MLP neurons of a small language model. Each row is named by its layer, matrix (up: input weights) and neuron, and shows model dimensions 0-191. Each number is 500 + 25 x the weight over its row's rms, rounded and kept within 0 to 999. Numbers have three digits each.
After each neuron's rows, "fires in" lists the words (lower case) most often at its 100 highest values on Wikipedia text that the model never trained on.

L9.up745:474493459491513496490493476494507490482479460496510486516505486566515544485547499523489522556511484487469483461472524485491514534521503507456505534522494480503519516530518502478542507547512479508542514492530478546468504489440509507541445550519498544508490461512486537487494511527477509508491478513512505480527517503480549561500493486455511494536541479516487526548485462483503519490501512509501523531455485532538526511519509513527471496515501513493523500472505496483488484518469522500476525501494489529509536499515507490502456483485510529520472510461517466537550564481544467502
fires in: "and", "of", "the", "in", "to"

L2.up525:501473535489458530525463454512499491483450527507485516465538479531467494489528514483512491539509462507502472493483487553519463527521470510496475485433513473538463511503481506523497504523496502499525523492494513464530523454493484479445475537537466505492475470467514483507543490511491486497512517527526485518503490508505511491432510518495524505515526489511468469501522480540477521513468480481436521512501480496478518473472473519526466499516517533530535527479515510551508531505535509486484500530488537514484506531496529536505514516481517469491439522507538541511534476532537483501
fires in: "is", "was", "their", "listed", "history", "the"

L7.up363:513476485528463516424481476527468491551489463491526497522516525487479516494520505547480519500473480474466491514539510502499518494531506539512496498539479517513462473554512543480471509521475491454484470506482513495521510494543530542482496525489492479515500490479493511466508484473520487481477552508471508564475490462486507477527492491508496510506512474472504551520484515522500480494517518475484500439506445459477497478555453482520488484478536479500530538510528498494518511477507515523438511486495499484544518492489474518483488496511468464538483537460512507472531512506517508458
fires in: "be", "been", "being", "newly"

L5.up752:540510506461465533533504509511529499462478477507506494485487467503473512448494470495518520511515487506536532522486492502509517523477502562538515476452464429469504477523482464522465472471533478473481490508529476484499498525505501543533472486538460488552485551501514505507504516520488506509510516477511521516547556545465505491531489516491553479506481521505468461512492453495452510511525551542505499525493508498493503487486504491468502505535525493513447460527521495476538508468489531491514501498520481538526481515542509517490525505502485474502454501496500496548522514537520504510
fires in: "and", "richard"

L7.up43:510532535484468516488513458477506548504474497507498486454534472495507515480452511506540516526512490531475479551523484497494475499485488469529464492477496528476494491485548464543490507527520512540495534500498492469535463488488442472524537471481526508518499514485463501533549499539514492507449471523490530463505504540501503496473469518462539484496502522523518498460479507535482461507506468506506492504484502504490479516514479520541516450457471474501510485521469497506485489485538482474530530468519504513529550510454472484537511496510460506500530488461493518470511533501481532564
fires in: "the", "released", "super", "international", "as", "episodes"

L5.up158:517518526520501483488475480453508447499456497463513497506495473565499532496446481537484497514505536510484493542475539537482482493489490466474532467448543512534535477482517480501464477528490491497532452507541475489481494479470515483501469470515478523459505515466523527466458520474496522524536499461491505494524492509457521520483492511443490479497456497481493479478478469458462495483481519541478509516518536475514549499507506516503464479495503486513462445528440505507478511505546466511493468487507534535487501506517516498534469511494503504533511492490503518504480504502466523490
fires in: "of", "however", "jewish", "harrison"

L6.up549:501526512436440526510484448515494541484521475499512483545439517526477500475533529506529476476503439519471490570458508502485490513532480508499500422492483487496459469540525488519492509503531526514532505521545529465487482522509515486506487518508523496534491532501496473511477502525499495493512496489498521516499505507484510519504533526507473487511468500509511476489517540525493529473473498512520464499527484507481523496493534469526493461519483466530509500517472514480476495509532482480472449513499507524506465507529484499492430465471520484490487457476487504569478544506506468512
fires in: "he", "was", "sheet", "succeeded", "plot", "ground"

L10.up150:505473476506521548511493523474499498519455518519532531496447504522516456502496521457484533505466503482520505472503507546467510488486499516454537514472447528492497496521504485492488479509514520511473540461499499543519473510507520501526520485498500518529545522499483536500505538530462488514550468502529523449494528508470519474516493469511508496514500504498497491505559448485483545488508501569505522554537505501481468498521520460471492501473502492451501466473506525458522501491468494472505524446481468522540480523504486490496522514559499519526474472497509499537523477507515482541
fires in: "and", "which"

L5.up712:510499502503503512487538516494521531488481538538515519474504513512503493511541463533490545506475522536545461486479452498481530493506507518478514471509493522507471524502513444549513498493484518502525517499512534486456459500497494499524508532485493539462507470487512465430499537499529501531474498414519480505484520531469497514495518572491531499497492489561492486538498511541517495455506493514488464530513509492501494546520532473488517446507533537497535490531502525491534506495488508491482525485544464458472495510503456514510529488511464479496486509477530518506517487494511545513
fires in: "former", "appointed", "nearby", "brought", "entire", "defeated"

L10.up537:524525492524479478534536469502488526494548516433519480463509484517515461446494508530481497487507510532532506469516490477514427495533463500461459515525485428484457476482503548495508523523491519534478532505518532472478514447478487510503472490468481504496483480522515491539484506558504542484478503533481503489546529460505504452500524530519491477509453485491516518499458505528523507512495487473467475537485492499513479483486517463476513505460520443482492490490485498482517495509505488471524536530478501472519505496475551494484493516501456461530511468512479486490492501498493496517
fires in: "a", "among"

L9.up297:528482475527514493468478518498531540488515483471513517503520510488481519470533515471534491511519506491524528494507519501499478508459496491448543479474510481522466545428544518507513536523481479471489507463502542495475516496494511496460513513492556506494504467492493496543475517517482505515476498562478480485562511528501491502463467542521464466514439438562495474522522492494496487488513475509532515531453511517489534488525547495489507514491490507468523470513520505470491488479508456509518537496498487480505491543491486514487492489526506484514553472491516532480503548481501468463
fires in: "an", "another", "any"

L9.up645:448503531498436491527518517492546501487481447508521528514465485542485499442512512478511479504502527470456508527506466461515461528519523515502506474465483492457510494529527554498515519494505498496485505451479472507501494463473540475497479537507524499487483481501476537534485496469535488467478524545493504493530484494508511522528533482522483541495473502494491511491522524481481471455529497508499481483481490475470559485546463507513527450481500500493500516517476506492523494463513516481504496574518504513502520523491474493424503488500531455507495478506506521555479535507489491479
fires in: "he", "the", "held", "here", "his", "help"

L2.up281:481500469509503487474517482480535445434519511521497515503515487498522508467484503522496484510549480497480533545483513490475492548503539488473470479496494477457543507512484503506508518531499535516476502433555530441516473471487523490485446513496480490484494488491470513492499558494503537469499529496516476523479478454498486466518503516474512509500534517484516515508542522473490549493516508491525484476489491490511496495505537559529511436509470486469525539561487530506520524501518518485466478527487465453507500499499501482521474489541486461498470495448493507540479498501479512508
fires in: "we", "he", "me", "means"

L6.up665:489504490491486506521499508462531505477454562531534508523511467480498452462448505469473503540537520536522480494494532487518507526511505510465509487476474501488516476513484489456487463500481489501529556467482514509531496518508539527511548456495510463535473487512530502497502520489502482526509559491540561490500524470506550476539531511532527504487482536497507487512520447526513495495508514487479507519461506501475524488518494474528498502510490536490474459527521491477465518564512485478520491529539543525497508501482499501496474497448481496525474489459538519534464490486526516520
fires in: "to", "mississippi"

L5.up379:482514496463465492508501509515528512444516485537505489476518462542521490522501509491469475513513452468464523529482591465493493467541476500503555515495468537503555501522500455486458506533488475460472491488508487519449492505505518538513468485523494484479478514475499497482481514515516527512488527482471514484487469528539484457498489534474494457516522498445497517493465499477488494476473507510532494456472506523524478474490510500534489510522512511517491462494505501475531475415511481513500522468463548481507515477511516516475497494513461500547511476498512509484507507489511489541
fires in: "of", "the", "among"

L7.up607:494470484515499568516541507544493466466521531462511471480471509543483497513474547531490479481427484500499491546482520459532486462516509531527479523501523501525484485519504531498497484540535465542506454500554522527509522514474510522506445470483493549513499466469487506469520515481482479507533515454499527518487497498485512521515520490483454484475509476497527516472482442482490510533525506497492534525530509471473494503528555510472513462516504500486500478508508515514504512460497498497501490447522523479475506518494496490477488479527447505477481549546478485479485494502516526517
fires in: "years", "metres", "time", "heart", "month", "days"

L6.up690:507465542540497488464482466539520513478476452537512539479504458535523489483521525477489477518517485478531490530477530514493507519516505499506519547497563516463503502524462476498515510504504519495466508473504485467479483481464491451513497499466550557517495475557511499531507512507453511499485559515495498514521485518489504538519523515479489491469487506496509481528471553509519484503508522480532463478509500501507506519509472517518515438544512472517455480502496531452488485522490489483482495479539492471517519480461489503518522437490530455481508476457505535528504486459511523525
fires in: "who", "the", "he", "held", "established"

L7.up450:557557472552521519528472505467501518496498493487534523491512483477514479459537545492492494494516484501535556458517529480511483482528500533523491496512550472461510512497480499558463500515522472498509505471480522532517483478491516496499503478512488515520509455515486485491506527463504535513482460492521547477476520518505496493477493472540503536516483478519484520540536460465505514538531459540515503473527502479540525532522487480524515497488522482503500526509483502502517451507483512498478482460509499513497463475473462460524471525522498498547462493462524527493470564474519533502
fires in: "to", "by", "on", "at", "single", "over"

L9.up107:481465492519479498495547526471524501482477465481491536474515514527528481501471520467477488500514543515505519477483532532512507520512492533496492482517495486504485561495469498487527494491501494451441505481468529498485522480502531538476479469515487529520480533529556463519483542521495529488455486496527490516504481565512478478470493501526472541488510510460492494502506531454483446473544485525469545518502462497490501466514491506462536527459513464472497532482523554479494513487493511532504450520503451511533504506511446495496476520529511476483511515489494478549482520491497498473
fires in: "of", "to", "at", "by", "with", "under"

L9.up371:524514520508487475480513519477503484517531464453461504496516511566557488481520488480447517519478518475541499443528489537527477481519495543490491497463482459495490453491479527550467465510503486492455474514537502496496458475462522525512495497485451510527496544525559463499523491461571515456481504488502534503518519539512487476484534505478509522510500485533493482501480554489487501504502507522479485498511526537501498516482491513525524517499503491544473508506490497522505492494519486523485534541490485497528463476503483482470494534449559484511482516492483505501517541467484492504
fires in: "in", "of", "on", "the", "at"

L10.up480:490465538492504510495498432504496506491512474528525529501483528517459487468516518529502454499501458538496514523515512548483486459492535499480448476505518492517441514520495508510518519528501452509512480498490487505573523481500498534467496501500496519507481481484523503481529510517470513481480496512494506462507482504482449470500524515473521520529486505509525467544534500545487495515464516540462501509485491505542532461520521503485499496555471472492537469486501473459468471476477478454467534528484518525489502517491467510468489470505503439523463516454523537454511493472480472499
fires in: "was", "been", "were"

L7.up100:505512493523488525508524512489531471483495484528509505458490506526530500486510530489539511531499526425511515529442515517452491494443532515492494463525535503455542529501525489540494488478501499470478507470452504467505489511468517531471476474515452498523461462521493525499485525471523514488516510476526509509519489487510503500495503437509531515517450552495477484550481488510477547480481520491493448500492523513484497488529493481494506457508491482502510531505486489454520490506486531518561536540498499507514500487533467466481465462530497459530476492496522459461487490502526474480
fires in: "he"

L5.up363:515489523515501505531511509483559489521478477437493531492542549467488536470490528472488521525523503497519526506494502535497484506506489497512484552448489525465533493489454489470475454491529466495547524468523475474524495490535476524521498505484469490543509486461517483488513509484528492465481524495499508523501512459503529515483558520483496488526495487486483514560508531549457504525534483533502503472470459513510486466492468497515526494468484515549484512511530506522525476463538500522479494501520526465465480508498528479515493486528490490471512500441526457526509480533484493550
fires in: "of", "largest", "daughter", "sister", "player"

L7.up74:457478493476487495523518497484501518509518514508486520500455518480509504477487500531468486492493548504520527517472539481530496519511476523482507493462495514496510478542484541468497477526548494463478494505508448499551508557541537461505487497481470495525488426491443528558494529479490498499523534470470511540548515494462518450473515468511506551474523514472520472485549462456524498489456476480510502493508531495519486491481553491494489498478523483494477499476470505487554492535494511503533530504483458462477488488492470483507479521492510507501491487486519519548475489494499496523
fires in: "they", "their", "he", "her"

L5.up727:518475527485522503502458507525525489505525477513493501495502462552511484505496493493471443537502479497483503500459537472477524515463478464496542484499477517537522484508518463462525520496493450537511492509517528499504502500471512459475442538487523502507497499509474494471477536480526529506480505525427525495490520459505491545520549485432530516485499524493470477460494498490501523512526525524455524500487491526505490485506472486575454511484484487479461470506512485495489477473519505543497494464506543451508498488509505485512453503509525510517469518510501475541519547519526530482
fires in: "of"

L7.up384:530512538492512471535562520514513499469454516462507482501524536435511500459487512504471511522517482462567533507479553493462498523534486493469496512497518420523501533480446492478515524512489484528524470526502517478543514522507499460508526489510526515472474470460463529504476490491496498513488530502477514504516502450549509485510486464493499475483530500559468494538491485514486526467487465495489476521491533496545500504498538501547485508524513552473518465519497524499535494491538514451494505504457512507502483507473458491507490485506523489514507517506477512526492480493500494480
fires in: "that", "to", "describes", "learns", "tells"

L7.up147:502500462513511480507506493443506503521491514433510467488548529530482510500505499499511505492527502438520522494489534507535491536530469490508476467526514487495489495465502497511474497510496521495464572498448511512486509485504523519522562500501492454483457509497517516510511520529527506529485563505512540524489500463468549478504510499537478498496477528460489490474457466538495487438514502456463484440514519497502488515494523481489490558479500461519493505490462490525499516501537511468492527534521480482500501506459479516498478429485505466515493518498523506488520511488477525465
fires in: "a", "the"

L2.up343:490525465533526484456454500492513426513474484480508537503508499507467478507529486483505498509516502473539508481512511515507458508506509478484480495514480533543470492473527477548437488493469487482529465489486526460485515486511506489486549512515444491525482476512458536480461474472513516495502485515458478496460489528498522530465435503526489498487460511508491482535533551494503498466519526542533550514511509521478547483538511480492526473556495510510508516484502498478497514489521499474508489444467511505532469533546493520512532504518486494503499491458478524497486543496509486478
fires in: "an", "another", "one"